{
  "n_kv_head": 6,
  "head_dim": 32,
  "norm": "layernorm",
  "bias": "all",
  "init": "trunc",
  "beta1": 0.9
}
MLP neurons of a small language model. Each row is named by its layer, matrix (down: output weights) and neuron, and shows model dimensions 0-127. Each number is 500 + 40 x the weight over its row's rms, rounded and kept within 0 to 999. Numbers have three digits each.
Before each neuron's rows, "fires before" lists the tokens most often just after its 100 highest values on Wikipedia text that the model never trained on.

fires before: "- ", "| "
L3.down1090:531531513428482543547520553473434532455495490458450429590520569508525474530598476522513534480474568584484480501535505488500516466568529472503507451506519475502459588509472530512608535491460537519454491503450547471511453553530528485460521487431499482469473530557531535464515439436471447474518508542483577529468487404463527485554514471508467474480512470507502486513533471477536540466517

fires before: ") ", "b", ")", "–", "), ", "7"
L6.down520:452462490530500475519541548466595469546497379500461513450556501463487453562461500514529529507479487523501491575430491481476448526543472539496445486524540480556530526462555458572503457546473538541548531519450489547532480476447493481503489492553574509492536489443476429436507470503523475458491458536567497461514486408511499449462470427573530430533494496507427462465484509540435535500564

fires before: "|", "was ", "is ", "ear"
L3.down803:502562490461565457505571501502460559502449484496522526523539411531484550526543545441511455445438481575543504521497474514490530536510451538530496463492501478457481560510536554450493408500472562500515522584492495521506519497467454469486525501494453495500517479415530580482515497510421481505436531621573514555525443551465465466526536489494452493507501509474457510497470477515446489503485

fires before: "ed ", "St", "ing ", "er"
L3.down1242:460482509475503513564523553509454557495477517580526533508495564539503503424474458571465502484533500470447525455570420487511471496502514486491498569489523509468537528486496548468605524452549460469521509492497482495421564539512479499427480517470510493473472546463516531514532453495472529430510511486489463548449507529531483464517409482481388490511541403518411527525531460516538467501528

fires before: "  ", "ic", "ice ", "ed ", "ative ", "ing "
L3.down122:516522444454480530535495487534501535493523436500490501488444453505463553526466526453604528474454452554496377621512447535526526500497537489501485513578398496508411513459513512486538433526500485506505485508508479509489477539493503475479463498527500568447515493496416559476452448506395468504501473488546468560442561483525517535491562542528500512474509501503487486527493578508553525524532

fires before: "St", "ity ", "ity", "Y", "{", "il"
L3.down507:480402534534547523477456485514496468475526542493462507504555571520502527458453500496537505512551516531500507459535444417455571538502440477491494535521473461452490568478524439563470376495561446461533585464461445509513499481487508469538510479472483500540590486502566518490508529506542529522528552458505522540462540505538548525513459429519473500441446447566544456521451481494488575494499

fires before: "al ", "en", "om ", "ally ", "al", "its "
L3.down1338:573495565440521548537463488479557504453453577554551486521491482517487573493495502539482440453409498481450478544539507473563477498490474479464463527456505507549460418515525459555454445605505538443477445511500482515569489532528497478485540537497532535407552555439511516547504466509563451490522513516476542592552504426493427497505530546489491500490474467479546517497477503533582483473471

fires before: "| ", "ate ", "|", "D"
L10.down723:533466534486356500583535531533495497472540469444494497499468573408508501484436494489458555484477565515482429462514575399460583580500456529488441518514536472516466487543509446440451519462477498422486543491542527502467479530515448472494485488511478569514613513455463497543512510545494518446487483482457502609515529503500463466453503458496444548522498442497519464460460455505504500506499

fires before: "por", "er", "v", "i ", "pl", "c"
L3.down1122:530483563552489489484472570518494483445409502469455505526501457486499503496428491482553484521452555457518520505513501531528523560509499470478461536510490520456517447483527471543533502638547568523488428467523508483450510554556462528505493519487435488483472516496458525555490475505560566523482493537440503513485451591503528548580451429470537482540524586536530509469533404483547535503522

fires before: "ed ", "ing ", "er ", "er", "d ", "ue "
L13.down1332:438510431473421502556484494441481444482503484549541509558527499488509495545533560488482434518591475462520501549499432499543542536511502481523507508525495537488422579597465490498495433540548471461526507513455493467508459498562531515549484481577511521491419451577513495553465436446495504483471539535562466426536505581526513503530460501477464476490561507585465487455452537527520510543469

fires before: "al ", "ies ", "se", "i", "ally ", "ial "
L3.down638:521457514481534514500437463510561562531537500523534579584501461518466466554500552477529455493500508529461418439540473494479463458524507547486512501426472519492448492441483560509540516525513509460488449506534528517452586502580477542525528473461475554416434505503484437516470517507472451508481548444538584445478560559498467478504451470530482486530460411562506503514521521515436567515595

fires before: "| "
L13.down1133:490527476523272433493474470517463497513489470468502490479459543494505520489479510461478520497465509496449482478557521458477482523532570523452503459458484471520552521510518497497496554484445503581521501533502543492491468558462417474554519489579523483467515486560502509543497567517570514520456495517483515516465413525503493524530471506506489502517497454489465523510513506548532482518550

fires before: "il", "ild", " ", "t", "tion "
L3.down567:491534533452510587449480495530470521473481474471504529502476493523418526527508498381494529517553503514545466588585439577391511565502449489494463572480485518465465533436512457463472497486508451457529577525511516531476549565520499523493493531527546468452495429500514525482504529538432548460477497480487503468562512571455503489583542442489549471547446526460423494539423483514554542510527

fires before: "er", "en", "en ", "pos", "re"
L13.down1239:474507550487518525459536494589399509547629525498473535502470466444529479565466517468548499505488507469463403439469523538463544504507515492517495499603531530427543569544510455518524518531422499442485593477476512523479510431589489453546471563544464520588522468557543549481521502519467486496477494558509482506465472433500471516554447451443460508469527465519408495484457475469520472510509

fires before: "\n\n", "a ", "(", "in ", "who "
L10.down1155:528507533386556463476501449479483518458467502579495481496525507472525530400494435496540514456479496483556532473479524465500478491441501511501533516508437433440453433546552534484532483532499561535499522525506526486450511512512565508454427541546543531518418517448495513528488517521507470424480519519505488473543562472454527486488486420536512522558479461550492490505534524448490468520481

fires before: "″", "′", "and", ".", "el ", "y"
L10.down776:481530491429529529547544512562545536466558473550476470510455495445600487461549460514460490573537560466448474525465521494448505512451527489519481528457512469498427473418460512515521483329531480477564507556549495492543530515492473421508462517516514508494531543533538574472466473466498446527447512520522513582483462475471508548526505467539472492428500451488449510530503444561459531472491

fires before: "ail", "ment ", "em", "m ", "man", "er"
L13.down865:530524556407525481508469494439476543444422498527521533525567475454501545459530536398479489536518435516533485527500506521573526496533477499454475513527498559529545499443505466494501417442520497502473491502544412510467456526440518485453474508427505515399539452486600448517519464429509552500507501548468457504557499501480497521557542545531384474502536524530490503454494473476547508521490

fires before: "- "
L6.down202:535512547463464492497507536527434474442550542455492456476536491489514511451484493488550512518542477555527517533574516488556519443479511538537534560527476469413510489499427474480527513508461578474493455434455541559554467532452601530497508530436539522475460499567529429496573436470515463513522522486533535525511404522432462506552475486468549518512489497412498512596568443526549406515496